{"n_layer": 16, "d_model": 768, "n_head": 12, "n_kv_head": 12, "head_dim": 64, "d_mlp": 3072, "vocab_size": 25185, "activation": "gelu", "norm": "layernorm", "norm_place": "pre", "norm_eps": 1e-05, "positions": "alibi", "qk_norm": false, "attn_scale": 0.125, "bias": "all", "tie_embeddings": true, "parallel_block": false, "extras": ["capped logits"], "init": "normal", "init_std_qkv": 0.0179, "init_std_o": 0.00316, "init_std_up": 0.0179, "init_std_down": 0.00316, "optimizer": "muon_variant", "lr": 0.00925, "beta1": 0.95, "weight_decay": 0.0, "lr_head": 0.00657, "grad_clip": 1.0, "warmup_steps": 200, "schedule": "wsd", "decay_fraction": 0.593, "decay_shape": "linear", "final_lr_fraction": 0.0, "batch_tokens": 131072, "seq_len": 1024, "doc_mask": true, "train_tokens": 1061000000, "steps": 8095, "dataset": "wikipedia_en"}
MLP neurons of a small language model. Each row is named by its layer, matrix (down: output weights) and neuron, and shows model dimensions 576-767. Each number is 128 + 24 x the weight over its row's rms, rounded and kept within 0 to 255. Numbers have three digits each.
A block is one neuron, or neurons of one layer that tend to fire together. After each block is what it responds to, as a language model described it from the Wikipedia text at the highest values.

L8.down201:115091105114151123062106123106143128140172112117109163119146143155146185087152127109155121144133121113113153172145145177110109121157134117186084146113142105121118125127146070078106125138138098084128147113175094146141097091135129143146154103127100171155142116101139137128133123142114120086141131124156169094135152118142163130095144127121141117175119145158156114161153179112108120109119112080120134106101116149148080123127106191137137109097169141130155160129089083134159108110151135135094122128147117147127120121098145117101106160164125107176119161140133133105131168102110124146
L8.down416:159106085144111120138140114138105093143132136114092148082147103127088133112158102101215133138108137147128136119194126136136104144131143132112138085133122098141102099113172126135114138084152129126124129123168138138164118106148101141123122138119129125121115115148160177091175133131117127098128080150151151182136146119139123186140146127136104113135105155162131107125110104105116146135110171108115141110167112166142059109099162150105136131105131086157074158165152122115087154166139112103115108123138128130122096142137116105131152117086109155116146160150141038130136129097110154121
L8.down900:108095147156107121127092133128141126104097144135149102100164118085110121106129125125079145126131146134117124118142094165112166143155143098128126167116144088093129180109139130144123125110122151135134142116164166131166138149116125100138138122107123092139105139135126154113081156153167115169113126095147134129128143139124157150118127131118150095118136103081121113133129138092091101116153117116118158125128130134123075155108186116128137112151135154148153107139176155126088080108146101139118159096139145177179146128090146114125104129167110143088132139109149134116123126115113092128
L8.down2074:101157135119099134119142150101136119133143142143137129125106120140135105117098172119147191136087120149069134127155092146131138140198110101149099094164122134126101118122132141166134128096060155104128126173148127117160122130154127105143168183075082121106135169146160168146129080136157111118139131140096142144137110145114109078159165126132145107100155127110146155131093173154148102114124108149176107150091136155120141088111139203123093118177136134154098155132172113114113110096090116115164091161131120110147099097076135150100113125120142119138129129097095116093141156086126100147
L8.down2548:134115097124096128132115138130112139114147075101129138124140175117133146088132139103147119144100132132114140118135107151160101143156127101130107090127120077124099130153150122136088115159116124130150134105143108111143100163146098155136127181141095110094150145149113169112135116106173115196117134152113140126110120125129158129140155127150092144082130123103154109123163152180134100140161102115138127077132145126134097095103119146171145079176133134123104125108131112102123140100098104141134125150130156119102120117119151120082112132121111108126133108130116141144111147116154083137
L8.down2577:154138149123129114121114158125124125130088125102205129094099130146114088125127132142138094122112111145153149149146113176110117128119150082164100130132155134118126163125128096079137139088083116137126151122121119113132114130084154151152155107143148050132133108142178104109108152116112144140099100109129112138203135115121103120116117116122122175113185096136151117114120124096127140094122121115160150176131106121094126136152143123157097141129109109151093088144137081121108151151133138123119127114102085118145147112116109109112147122114144136157145130151093166169124138124081164171
L8.down2617:140108104100095142125133136109142121113113084083170150124119166181118116068158080162148150126153098153103122128153121120170131140142095099110110105137131119108093120122130100092107112139109108096132150157100142112142133140168111148091120139147101128136100157165141092117143152084117099147186099094143144106151160129132103173113117166147128133102114112116135135130129162115113146126098129133134138140120097127124121113118145119155124150131128156135089094116146164124130124108073132119109138118141134105079126160097101126092123121082096085128133113142123136184142149122116088122
L8.down2952:153106119105112152103126136085110130175166136151118158120090123130119124082105116133143156138130130112134111111153110141116089133122115125132123130112121148125108118140133094113112139132099100103127125102166124085160152141114120148139148144126098165130132140103108138124094138140105107187153076104126162183093102132136164144157128124125126065120133154148154112123148108123131143139158144143163100145122123152074099130131129141151124146157115129155104105135151123135102123114076126126130121131154132107079123143108162124094092165120087134125109135107103113120100139106127111140
Responds to: Vehicle and product models. Tokens inside or right before car, aircraft and other product model names, such as Chrys(ler), F(iat), Brav(ada), F-1(6), Hurac(an), plus nearby words like introduced, built, models.

L6.down885:159100138134130112106127135134096099110097157111146139090148132120126122121122145152112156133102140161143162164182138147110151087140126118121137135159089119119115142109134092102120096104089095147127151141112146115107135137136074148141118137107135122141155124142125126132150131154114121164140167102116159132166118116107148140169130198138194168120131134130127121107161098188156166110163123119111128127130113128086157130111126101114081084167098117124088091143088114116109102123175101084127147128115121104155092181105156146104170095152144138130154086137148112105153141100099101116
L6.down948:173140146120151127131176181112040109170125110111126103123123121083144151110173106137174092140098158113129139135140105102165131135121097140164157112120118135101141139100099148130122104118133139134128142123137086135102130121126133142164179110165101178150133134150150105160085135135114098102123127132145145120114117098119110106124174113129103072162153121174143131104133139124138155123133154151172110117092075150146098139107121116108100134109130113138136133106117092120095094155178150128112157073140123168136180135104150123148124139111117119158145098144097133098119130116104156170
L6.down1607:129128137134108112124124145097132137142164131092124104112141151138121111137112133159135162187113151154132137144115134079136102142128115125108150095097146118137126117137164100113092120175138132099103140117153116131113122134114115157103152160127164148096111125089138111142134119095070108124151136076145147174123117103134173135115137132135085154125113149138171101077118131157101131158121141103124107136113120156162082124134126165144152127124170144154062141114123128121134090141182139168123162112148122148143104154083108112135127149139132093144123146100113118148141154118104142141
L6.down1666:119170068091121080115155092147144111113126148128116126104123113079144101157112108137115136127107118104117102136098122143158095112148133098093078115130087107152124101085145106094100121141150124114132124160118125128183134104112154112132123145152107121127114116078076120176095099129121145113096143120134117106127130117148145158140129118113127147161141173115144104154142124143169172134102084125135120143130144140089151150160086124087140061136152127121088089113101076125129103162132162126120106133155104141156177114137151128166141106132172147163115146092165116157130156177180154143
L6.down2041:141117140156118120172112133115096108174136097126154102115103118148162119086117155152144127128122159154144157085110118105141146113121135141121116117121128115146104095071105113096106122131114100136136158101139141130125124127104138148119126140085115105133122152122129143116111132076068107121154113120158157125129124073112121146120114148145103120116169167151170103141131074128147156158115112105137101099107130136120124120081123122138101110163086147109118122154167084084122108158168125112114124096142122108160176126113156123137094108093134107127086142152120153135143148100093140119
L6.down2087:108129126120159125146152130147147141133133116106084125130129150130109139135111152161140106084080145155141149111146170113127165142121135110084103131098142125133154108130101117100101122126149130147126123135114119111131084110106126140167143134123161099155142089106151153114129110091086120117159131126124150119068129097121096116159159108171120087140160115165171104112120134151133184172132163105101108096107134132122099147132127140122092170104085135158088146108177129103103110174159105081161138112147143165120087148086136170118155114117134109122139154170103135136156177137133160076
L6.down2150:164115083141108088114085127146122156157105124139148117136137141118112117123143112122121150132141107157105131105117100103127144103095100129150152102137134140086138149140158164177139105129087135106128140191110116143168131113169140142134179139158124115143119179136197154188191109138151094118131161120129124129136151080116158183138114150104136101167091170140112162149136085091139139138082115122078108127175069122117118146147146140158139137140115140096105149155109133141112109160134128136094141146188115127139127118135137122141106151110157104106157089131152119130153084117131142122
L6.down2761:107193157085169159091160148111123105116145127121083170184152106108101099129138126121157169111106102114126131136151157101132106114118146154099153185176141125127148107104129099078154143145164133171125139162118133148111119132108093106131116155096111095113167129117147109110104134106143125118112145185131132159134104137106146128116160117076126138106132112122148120108107144169088083140097151139115118106109136118134159155143091140135128117148132150111101087161121171113155098111143130162109125148101102139135125106137178094105155099124116086118182113129119147158103141121101101137
Responds to: Usage verbs and specs. Forms of use (used, uses, using, use of) and tokens inside technical specifications: engine size units, measurement decimals, aircraft or vehicle type words (tractor, biplane).

L6.down90:116107150149111157136132126130147167073104153155103110143150108090111116096100131150131176122131115128157133140151115100160119151107139134131117111166111131119099122126096115136109160122121145158139160123155067140165155129107079111153159120127096174129164097128114133137118089151145136117102110152148167159082101116081156152183179140116131127131139129090117172108163143132126144121138101130152130148161079137120100107089151166110134135118124101135121124085143108175142146127132107144133136136102128127098106164111130127098097088145125132129099157154148106151134081101136108093
L6.down525:142115107125143093107155091126138105119157149111164122138134111110133129124107112180112130097132091124153157120110118118147122173110130135144140106127178157154126118091161132111141182158125108104131137117084156136118100178121108075139158145141189120088143180152162135119143148121137125083128114134127130105118130128142116085091167138100144162116149145167109117108127167145101127112112154155074109143115102135100096145148152101136167157083123101080123155052177142079141076131102089110127140148133118093104126137116113131122121122091149138107105164131174109084106129128063143142
L6.down985:137144084092126106153122102126109079118174149133087160128155118119166128154152128076145094086162155117127169103062111133148111128110138155144103096122117087156096168112134131126092116075138087096104120140135131113096131072147155143122146108117164083133099116109092164118096108119172123096112143137150176154136134116156103131127117119115116095129135116139072114154139115135104115126133102159122142145132139146108143171130112099090161105110101122156094127102152107118126128129124171134092133096151148140138126151099177141143157112140095098101118152118128141113091172126124133142
L6.down1231:162120116111112167160072116153156143158157132139124108087156108117125145117088140121100145102124082114114115132159146089108106110124129157133132111125074099172161082157110165104091098103133125124126112118120154140138077152153122151115137123147142111110151095088145106165150140141118160128119140125129114158179179169122150130090137158087153108141164147157120114122134090124173150122144106147139144140175158139121145090100115111168119162111139122116141075143038114149092118123105144129102143149115146123142125142155127107095105102106139147190132063137092114132113139109117101141
L6.down1691:129070170117074129141156145159144116173165133128143116096111099105139082149105125097075128116141171150149142120113148134089141157127156097126153110092139095115101110110156130105099148101165142099136083110147133113151105120143152124129138140138183160065119164129152167191143152124137092054091142102140137149091136123133167172083160081127125153115154137114075117115131092133108133132085119133113146120117147112121109129102120155181108146160116143167141144139124128163132081100137198159138127130157144168128109132075126116106083131138108116130119164123134152152127164084131119126
L6.down1902:143159184121156103105118127120130116146155147123095126120168096113151134158115140131143106147137127131139164134159135138121190143109114165082148113082123157136137119164134152150150124194135118169122145136114099124119120125107119132147105118133107142153102103167105138131121112168139125140110130111108088133088105177114107111151154118139118096113094129131186134164151114139175145127120173108166105123116126112074111087100131135117144119131166157106127129136208155121105091100118104151167153127108154107176108144140117095130150147101113128130173098118117114109136106116122128162
L6.down1941:112131160144074124146143142170144155121144120135143106105136085191191090132075082135143162130101160123122118107107108158110133128151116113151152099144178151168140121151133150137151091148121125102153117117134127162165143135153157119080166146124121086128151147146143145137129140155129129152126116121108135072133143136106128128101157106115111156113122123115124136120093150095143140113166108110101126111109085069124147139115105157135118082187166149122099149150140106101162113124076117132122137120099114074115135133146095121127113115125125106132144159173110163140110126118125098148
L6.down2927:127118140107106155130146145116130142133147145129084118142134151115140137137144123139116107149098129079142113079119148173110124075132162111145089128177124141116090096131142075131143136155152135103146130150109126083163130131123127175155136134159108125126147143109112144161102112118120116131129124091145145146128141131127147121159163118100161153111147093096165117121163091103106123107155145151124139177131115113157111158116101106135143093122127143114114095172143124152128140146089151076129113117098138134151152106130164099111107148073110155066178141150149134144105171114133107167
Responds to: Founding / forming verbs. Verbs of creating, founding or constituting something, such as formed, established, set up, began, created, opened, usually followed by an object; weaker on as, set and of.

L9.down1578:127117097111141102141132110105125128129112104103117131150148177150136134093150119114115130150121114129178118169135098148116103100120130090127122082130148146102105113170090130098156106116166124128139117124113096148142115128121109090115064165135102132135135141079132170145111174106128103091166091100163115119074142126143147164148155124120082109146130144114195112128147100098105161094178179051146086150126103130117122158122153163134112099135135111147103157136124095078148115119140130133132178093125106128134133102120128105125145131170142121118176167113115102138163116139138142134
Responds to: Hardware feature descriptions. Function words and word starts inside descriptions of vehicles, devices and equipment listing components or features, such as with, and, version, slot.

L8.down647:133114088125153101125101136125140115097162106128144107120098121128149064163121142147149134139137124101132143133124128137143136102135113111124130152138120110111154133080138155134141095156100101139114121092158118087124125116123123161153166115139126132141175114151115126137130116092177119138093080108153131110112131133134131115097139122114105148122145170146135155116150120132167072169118083118134139136125119114093098123120120126139109123155122127132129129127153155058140086113096136095125136117162160139151128134093145158156155149135106151122143116152112127156146115100093142136
L8.down942:126135107126148102171161124173126141137137115109115137104118092096111113174161124086168131124131115174164126121141123098127127131132131114137149135125142067126126118078153123089142137153110138135123141107141136097134165115126153131150122162131141121136131111124143143118134126125163146137091079122161120161145130100139171161106136140151141115140146151141121126112178110091141108114108100059128117119156122108088182132109147126066118151104174142135112136178116103125087165138089113100129137135139118116096156131122127144155175140131133144116103111115118147100093138099133117154
L8.down964:140112096120171086137120116120110108114132152129103122127096125130130127171156129100101165100115117119110176131115111130176119109148117126157142129140108090127139144107149125096152108117117116139084115118175123106112140142113093145090135156125096124132103099127117151104117198151129118112142170125141170138113106110099130095150108155139116158123136178142068137101130127137139181119093101134126129162141083115165095159119107124152046141093146116105111097152144124146134107137134146095130145107097124151202093135128131145176146104124115144132174152101140110097132114134120157088
L8.down1652:099124069150153098118080147108142134166134091118094161129116101140120142117162090094147154115110169078136121103140110113118108080086078110119135134132153133094108126142133146140151114082140136129134107128145156130107094109167135126155153131133143128127131106123115133124148146124124114087149090122111131098142151140086134086119100142149084130127158131121141136139098144178118115106141121096138094133124097120136141104111151129078120126107149141164133127140106130151118119141154102079112122115126083105149150113155133156137115133146140153151134147132112116144139112141098142105
L8.down1757:095138151077111123120114110120094124119154162182111104145140099178165141132161074123140153166123134187136130148142148170168138143120151180115104126129099126105139095111114109102119113156117136145101138127142142119149136121106121183147149134106119145143111158190130129147142113102106142148104172161113119114125128122117118132159118165127127132096144161147099123172136120115117155119121117135145125128097136117143169094144146122115155158119107156116147145099132142110180133148146133092142130154137179121142145113119160109101178136129093128143106146144077185118135145066115102088
L8.down1944:145095151098129091104143116133156068147124128138101139161116124136191099135128130178156136151108100111133105169141126130125109137133114115123151085118105119141112109113113138108137167115121123136134159097130072119162136129111111159116175117114097124118147134149128131123121139138125109164126121134113100156107126105119156112098175172090126145122121152131148106056106133135140137129110149126129132124116118084114147141137104135093160104106099141086134132145160155099168120117137119109109118109144150126157133129137123118139136112153102134128094158134128145145131162136123123137
L8.down2261:080132168114107206152129107124102150163130103104140125117140148118088090126113120127114175185154137139145136140123126153110124142130129085087137114150100151097168105074117131103122101129096127147151186141155128123081172156155184108161111153108186127140095121110098162119154108151152138081108153159166142143103097104162152132115150131138060120154079151162094117155137096087120151113157142101124157151119091154099135110137120108118145118157159118111116148124123094093070154100133127127146104125135085129102097096142135093117142142116123127119123131127107165099109132073127164152
L8.down2449:171102151129128135094112111135133114137161186139148170160149123095138104120168105136130098143141112130158143109142144147144136123079078123130088097132111161105133096115108147121115179174140138159091133127125114079094119134133106131148110075135111128127132148105080111146096119105097109128107097127097078165166101121136105083151119140143119150134120124127138104107132157163188140154131101111085125131133124138102133156089105110129115108135102173122167159115131119122110114103130113148116188133110130139139145146166100108094131166146075145118134115126156123151152108095163149130
Responds to: Closing heading markers. The closing equals signs that end a wiki section heading, as in "== Production ==" or "===Dissent===", and also the pipe closing a table row.

L8.down116:158081163112109140075130137125187129153177135129166143168090117132182110091105111138117113073128127128138096136139126135130101131107140114143148127126089139107129122101102115077166114081129150121125164116079096116130162135132132092140121121131130162090146112162166091122135123140115156128124116145126137119069116164099103113131143131129096089100160140116127141122138132130152086142122134155093146124114091138099172130109166107094148124155156106137150161138135158120151147116132101100113135106124127194138142096126123135132166115162125096140151149165106097141112140164142125159
L8.down1458:149116135144106104093137194146087190077128135135152101161145099117135102172086109167122151134164135116122128139097113114106132109122124090102119157159103128143136120095139175151134127138146080089136139188145105088162125126162139107137128118114135122143119113128155131130092136153144129131107135133102112134190127119093134139138139137130123126125151159135158131168128174100119125170100142125101133110139124104111112147135149129146124119157107101062157150159167148077094147102105123128117137140152162153086147122109123102123137172152137110152128127162139099145128140117129126126
L8.down1795:090123131092136163141135113064135140088104132101111098147128100093130153142152130139107106132137170109085149158119181097104109160126153143126156128112132107160130111098102143102155127169179089125153114168080122134131122116105110146110127113167151143143144139123147093161110100082142144117148161140110123112131100159132173134120125121132112101122135142106165149129124146129121150161120119097122102198146129135153139118165171142094078102165133076114156165141188134158126118097139173147110150131164132180142128126134129133144108119152157134069131190137135152139098184098156115154
L8.down1839:104145112112107131100179111121120144156155149150135145106147151111135128136097161122132074104107145159121181156137114135148107136132140124147094084115091132066145097171146075103127118135120119100110135150192134154115105149136167139102147142132111142125128139133108116132143140109140107128121117113146162125142074115157045171112143135127107159156121131140152107101130132092109127180134101111106121132127134130112122154131124183099142146133116116103102132137137111104131135113117104119129107073144142110132111111123148132119132153167113142111121169103116133098147121110140123107
L8.down1887:129130095114103112109150145151115158117130164109180075129101169078130063131160124139122099130131151103145144132153160155107161108148118113132156070153124112137155152126148118120132146128099120124100110149183128126155152083164136129128143154139125146102114133136073124126118182145061171117107086092159097166140112117100124171125076090143114127146124163134097130176127165125143117195101102119082124123143124133108146182100156159131114134145114137137113148120111095109117147090103124125101141117130144113121159116170107126129086101109132148132099152135115113089115151121134126139
L8.down2139:130114088096095127081129086128152149077111137112142130120148127116109134103118126124106094093108156114137142118167096158135127144128123116138081120124103131162113086123132136128122086148153119141103159119149126150151167096151091161130160144126126140147113111167107136106098087134127130097078134090136118130119113144075127108145121129150090169166117131104090107107132117172116129122113128091143180132114135104129144105125147137091112134131144144149115121150117133105113128120123101088173149097136181126155162120134138138123084143150127122129127107133115143132120114154129160103
L8.down2166:101128145095140155105153098136117186082110126156140125157128111092145127092081106118116110101096125099160114129128096128162137104142123064099155133154111137115093129131122133131125121139178092149129128157122140123171144119112131144061165151159136131115140112127181089160091154109149124116119143157126149126118152141127140151190125106105081153124146160107110113137133162157144095153137131131110116128113127107132149148130126111137135148133129115095122125122113126116143111144083095081134153068129135141139169143188094108154132092102129122094108144152158109178127158133161158109
L8.down2731:080186109100121117114169138129148115111140141121125178124139115091169116110115124163103115112150169121103137117118130118122129126123132099147151151124112130134098170122123167123127163141103146122142109114133095157137092114107142126086172150088101109125127159097133061096115156093109127154142114132139122163132130084083125151144118103142119132122122135149153140111138139130163108142140105124118071161107166147135178142088106082132112148098135148138116123159180103142152148149098130150129167081090155112146108109130115092149151103111126147159100141117123133141134143115128133076
Responds to: Transitive verbs awaiting objects. Transitive main verbs (or their final word piece) about to take a direct object, especially holding, taking or getting verbs: hold, take, obtain, seized.

L9.down1938:133125128100124137129102169131126143085165149176108144121127116101115162138143142127143130134113122129148138152142156137109099079149101140136120114139107156127084088101096108101136162147144145119112140087095122142154120102147097113119136123166128114124098108132122126117095113089151134149083107092147134102107149171108091135129154141142164151151102130133127086098127135158170072125154118163139117127146112148155145170130143107115119105160135160083139143112088140102103126167116149153147132149088132117133099130095162126093073111160116143147152150140152135125106119118134164135
Responds to: Pre-noun modifiers and linking verbs. Words that open a noun phrase or predicate, mostly after "the" or a subject in expository prose, such as earliest, first, no, established, became.

L8.down199:132105142151104144127131150084103136126143175115089105152102156139097104118141149117100149112127101163162100139150096103132151103119113133123119128139149082106164107125107111113132145079139092137131131100105091140144107139152129138126126131128134149151142124134101137171134156166083154132122134100116076109120139134111158122132148129097172109165164150132140173137124102144141137136143114113108072095169171060149146128125118150112107138121169100152111172128144128115147096132108120096127113098165132096125129124111114113106142165163111158122145128105199087136118125129106150102
L8.down294:106164121144119117160092110133109178176115156182086126111122089108129173128145167104137119091119146181136142141141143154182136136122128081122126121163138100118127127121134124113159135142117094149158154107120119148156140142157121132117108132151093113118116177132188083100090110112153092085090088129143179142127129145107115142114086140129154129155131142090157094139111139116162141104132142162121112125146135136143173131108143098061124139103186070143145120098144130136142168166077123105120149099106182131110095140129194144170131141126139123149180103113118103137131132137093072098
L8.down319:094123124119169142065098094113104138151127155121178077092151107144134133152211132099125141107159141116113131186095110120116110144109127135143138167135141129109130121138104125150115129140154113117123167116105119132130110178153164165106146161080150137129128145160135145155115142133076097113147128144143146155139112150098128126154085116157108130122129113142090126113123118127105113131074153124131131166142114095137142114148152141084101143126139146142154130137086148107127095122137061108169107112102128136109106122118106117098137123150156129109096160097147120149179139154142126143
L8.down1115:116115117134148157093149130148163106158105174098141155125165109125108102115102159119104119186122171168107127091103118156104090099122114112112117113110120118113097130128124143145162129154137119098135117131115129143128133105120126139133130174125093096139123053148116122118137117150133140141102128170156111125110154135093177135129122123113140159139124107133128118139154111110099120124066138111103137179110127146127146139120135156117103107134132164141148102094143104131094109121145132152104133101150139101090171097155123124151097181138134113155112150131138087113150143174120098144
L8.down1526:166111151136103080133113150141088156128135094120152123083123139126117126147127140130114117092189155145146089178116141100143111117135086106133127123161153100108124085138083129133122142106185146101122128073120107111121134132179128108114155139110137165116099110125132122179140120163174155138140124111156156125129132100138141141131073196168090143139126110140171178167179140131088118125150146155149104144091175096109132145126144112145103149123147159119117132127119128102099056143161119109140167096119182119148146101095133138168137149115140105149139138115125156126149174128129145161
L8.down2244:117132146156130141151121120122126124131149136123121121153132135144139123118119105140113133136122126146116160112140120118114117105132093139121120157092168132125154116123082121161154137106113135136119144121133140125134138153135149107166103136153092154114141129111137154141122136127143148111113115092102120107121118153123101124149120147130133157211148092114137119130166154103123137131144059150101178123155135060116122127115076134121090146087125131135127127140105162080140133096157125115097146122114143099133115144137111130145102140169095126125104115138136085142183154151124152110
L8.down2373:096135114147126154128129114174091101132111184133138097141137092127164115135137131151150124086114153152143117087097134132127148105131140159105119121137120121142137128118095175149111144137149132122141129138133145137121059087168095110144149166128090143109101154143116165115087118119119148136137084119118140142156162131107089115098111087096103112151158073161119121158153138130110142145105076121119080112102155140114115153155152117112120152109143112142162158166098118117115084160151099129154120155141112101119108144131095145144124118161128130139131095143128146166122130140154126161
L8.down2599:149163111131150103133119084127122144125110118145150127133106124144156089119127126154110136102070114125123122121154121141109126114097130180106144152153159175159140131072135134139131115114148142141184137109121125105146134115148123138122122131101138127119089111132083172117141143119147144109124191153122175156114119122157145127149161120146168081168148126155118177116152170128126144139139099152135117147123149160143130109080097146168115136145115132133133079097149089129133154125147138126158123145109096162138143126181134159113104140096117080143103137108157132101142142102143138137
Responds to: Membership/role phrase words. Function words that place a subject in a group or role, mostly of in one of the and as in listed as or named as.

L6.down421:118133162144126111114103051166167111147131107133143140142167177091112117128170114153091107162144122138145109116166133116119107090134162134081152167140119171154117097081171173140162171134138137120134140092109144136144160161073158132126118107170129132166120101121108150105143117065139154131129138164140080120151104145124129119115088129114136138096133150112105107144098196145143109161116135088130105120159114098119148112168144129112143170090136112123139138125131127117126119074134089103128140141121106126137134144125130149112146153130093112104104079141112118118118105153144066112
L6.down748:131113109126143133130111094129132142129123088127097126170159160106121136092134077119135120131133154108120059176152126107099125146161160131126052131130147164098118118084126127150148158112091138135150134153189152088132143128104137142086153189136159137095126133057141149098171143169160126104103132115113153111152127106103125121103128139079159135143164153161144172106165111128093110140096126158121121177139132114106158089122104123188129130121150089121154168112119174138135093130119144141079144131122099101106113112161120136106113070113136124142124095173102116087117135107078164132
L6.down1325:123126091126117133127142100082171098114065128139175096113123160141126145148109120162148117145139153146168093116120124135120132122174122174132143117127161127066116122150129140117131111080178114091129112118115107073090121134141147109162128111130108152121087148183101134095128131069082132121135140141098121145094128092146090169114139147107148130143136128144121140157148139117095163114087140130124140133106144143108148172124152127131083125110139141142119153136086119139152108111120106161110128122127172150116149103154117133140184180119080119134116083163151109099145119136107145116
L6.down1921:136097067161095082150142102154162127165145072157139117159168097178162113133088111125129127108111096112142138113117149082133162154152152142143168154127120171127077106135103137125169132149128118151146110134139137114154092085071091126134121103062144156157110164164130109119167104114118097145122093125117142103121140154170095113153120157118072160125146105117127106143106130115102136142132122171123154104132098143103120152119128131153155154095105131110105155097159117122134167140150096141122112154119099162099134160154107134133119123109176170149133108125159079186138081136163116133
L6.down2323:136114044160101089157166156153075134085153119119118152136112114110102121134136112132085092106116111136146113074123087113142073141137135111105130121152116145128123119151120125081156119082119130125171126122143117092114136157101144122131122156129113091094110123129112151124127167109118135132158134128114101159171127132145103202106117114092145140112123119117115167138098121154140134123111141119129126124154124115150065114135118134151135156097152159096155128150135148170137148117144130135136122129131209086135099157140168144093164110122102144145140140107128125149118142175145113112
L6.down2445:078093131160116136120115130152121158138120084154152134141134126128137092119087088087099152084105197129129124126127117091125109135125169158137134064181106146173124113111155119109152143131155124119086109110179101113125103134103138139139140133101147114111080122119154151154142127136126144076099105103124083131088114128120139156112156095087074118122093109128134088130136136118136122093142131127143135133142119134115119070158155130152158115156137131102122151119145151086119114121092125095135101125117155152163166147110162135116149163151145137089133076115148159076123106128133117118
L6.down2485:111109056119118168127146104160141115125093133127085089140120113099113077153115092132115129096128125126122125179125107140126104141163075115135107102156125142103105116154117098097178099138129128124131066118147090138101147108102165114124134111166122092109153140104156109146098154111141085161069111161167130176079118142144139134117128128103082163134124133145158144087084144091152152110122122114120156126176107166166170136099122109140161107112148115136107135088138154096133132162141126082141156110122125120116147125131113092080087112162085134132112080153104151120094124098141134085
L6.down2836:151160112085105170098112106103179123120101115102104133112121098130136091155143157134086100123115114115158108143161121110213136098137110138138092177086118143100151104148087127115120140096110146139112113210124112130160149124142104105124121140122098094144169106181121107148110126128134091119110120147087173105120076111120138099118156103047121084091110163147167129142114131087141101128129110156131116131154140099101163117112152122167178112142119122164143142141139149114118116158105163106146115106143120120100196154081156125103147103080075142141128162142147156114124061126118121123
Responds to: Degree and manner adverbs. Adverbs (often the -ly piece) placed before the verb or adjective they modify, especially fully and completely, also newly, relatively, successfully, very.

L9.down158:095122085106102133094157109143093169139106136088108101145160110095118181151085092118126103090128118155116123103150148118137117200127136119134140158135131146078120094100102108124131118136083143124096167106110119120142131146132142129106113135134105095138098119107107140120120127114102094111141131186177126109122158113122125177118123147089145132152098124111146175140083122151100134103124147153121127137145113153132151094161143152125105122093091130119106150109168163132149136091169143121132127180125114113120147075142136132109134128153149123136132109144137177138109098098130123152
Responds to: Pre-verb adverbs and auxiliaries. Words between a subject or auxiliary and the main verb, such as adverbs (formally, publicly, also), auxiliaries (be, have) and infinitival to.

L6.down450:107114123153099101076115127128128128145096148111102157099115095109103130070086156150109119160119109149113120164136131091149096107124154158151103103084121134118093169125165115086120145116104175155135115114096118105099112103114153093113094154108129115165137126147112117118150110164154122144132149112159104123130084137158156096100113140134136125148109112135155134098156142103177136123066095148098142136159140129149123127076128117145129104142126124148122103118143099119174090170097106165110155107141140141121126092103168182135149103128120092061100091093152142132082142118122129094
L6.down801:131102118133168111102147082108149191160095172136109130126121133131134127159144119138149116140130100153139166113165160130155115101146129150116113144109113121128145132128145140175095156098152115127124098158121128105053122110106100126120136124094129121102170168094153122113140130166145091110123142152167110153161160185128164111109170116140107114117126133119127126134103071163120134098092121143133105111099109169122113122153126126117151127146127194149145128085151120145162086148106160064137078115143148147147125103111129148153131152156123104093108163138107135135128110064084137072
L6.down1043:135114117152120109145137123106119135152080153108126093132163142164170111153086109125126137093117116134114170153137164150151176155177117134099104131155144116142116155158156113148121126126079125126142124102143118154069125154143146115131100142105177136082115154157132137128114120119135174118094123107125127120141139147105146161112151145168137162127090183156128109132156094127144126125176160134125096137147102124132168159125107176144128136117145150188113115176149161108156186115105071088098080151104112079163096158109136128173111125131163093161073133137172116119166137110131134131
L6.down1772:125121181128102140147116113133098128144103159119098122138150102127098135189152119108121102154106152096145135124106128108133132121097172169134107140110158134086142078077142142132142173130124124128173131131092108128106132143135096146087108178133140094090118129145140123152122137123144124137136154174147100121090136125108137139119108190105099135086126121161134121118119137118152101169147149139127151132186089160178179158177131091123109163134137159132138142132126150142149143098124161096111129138117130136117137147124142100139148135130093110159104153112126198114133161096096090148
L6.down2170:108111122157121160148106093128149143115146174097090102160148177136148090108111106132129168150069108106150160170099109139122141165190125163152160108155102133095106144084106122162121100133124126133160097152162085124102118154131082154163113123154147141112106154107140121146116133141158110121121149150202134125131122119150105082084167088144069141148105182171158130071137171117116117118161151112135155147123121135117124153110128153098139164069124124104135161120123133170136102131133078152182147177107148204131074102127111174150147169122050186115131141115106109113114113131117139155
L6.down2423:131156138139132111142153127132160176120092166124154098105128148099129133143139136145151086130117149196156109149142098134160123126119061122092121118090094120141120160119158115096140090162071146102105107114125114135131090083178158124092172116094128130114127104110127141175109152117117143176137132101160173132110149108127102130089106128160158102142158127148180112141117148111139130148139111078098089091152105060125110115119110120146138119132196167133163115135123128121115126103117159167094124114109139143111140113109136103125130102135125110141123125117133106133081136138144130117
L6.down2691:123112137128137125146113135136134118140082090120119153172131119109195145121093109067098132150145118143121095161193102126167126130157133170104108169149121086130116115141135136171138134127128136170111140128103122116102149122148129190149114145091141117104098097105155170158129142112153065108107143135129115142092095090146114112106153179118114137104077140136126144130128102135145103116195135090153114106168077127124138129079154112138140184131155151128089104114106134104054088083102105100092148119146159102169125103133111149159113168129146139125151178144098134124115151118121132115
L6.down2867:116113112150158131131150079113140154111084152094133147137139142126117101126104138140111113111135130129120110119081098085123129135161150149153140099094090159128122129150096130143070164141107134098160126101114127104133098078087177091090131097064124114119079121152101136146105117111098134137127112094135117129147145117102110134105152124189108127117173114127103137122121126098098117123115138114111119144110144151141075124112180176080095090142142141111135106116154140158087164089115140107133126170115142129101136154150158126128106118108111120122132125127146140136137106114113139117
Responds to: Heading and label endings. Final token of a section heading or table label, such as closing ===/== marks, medal in "Gold medal", Seats won, Review scores.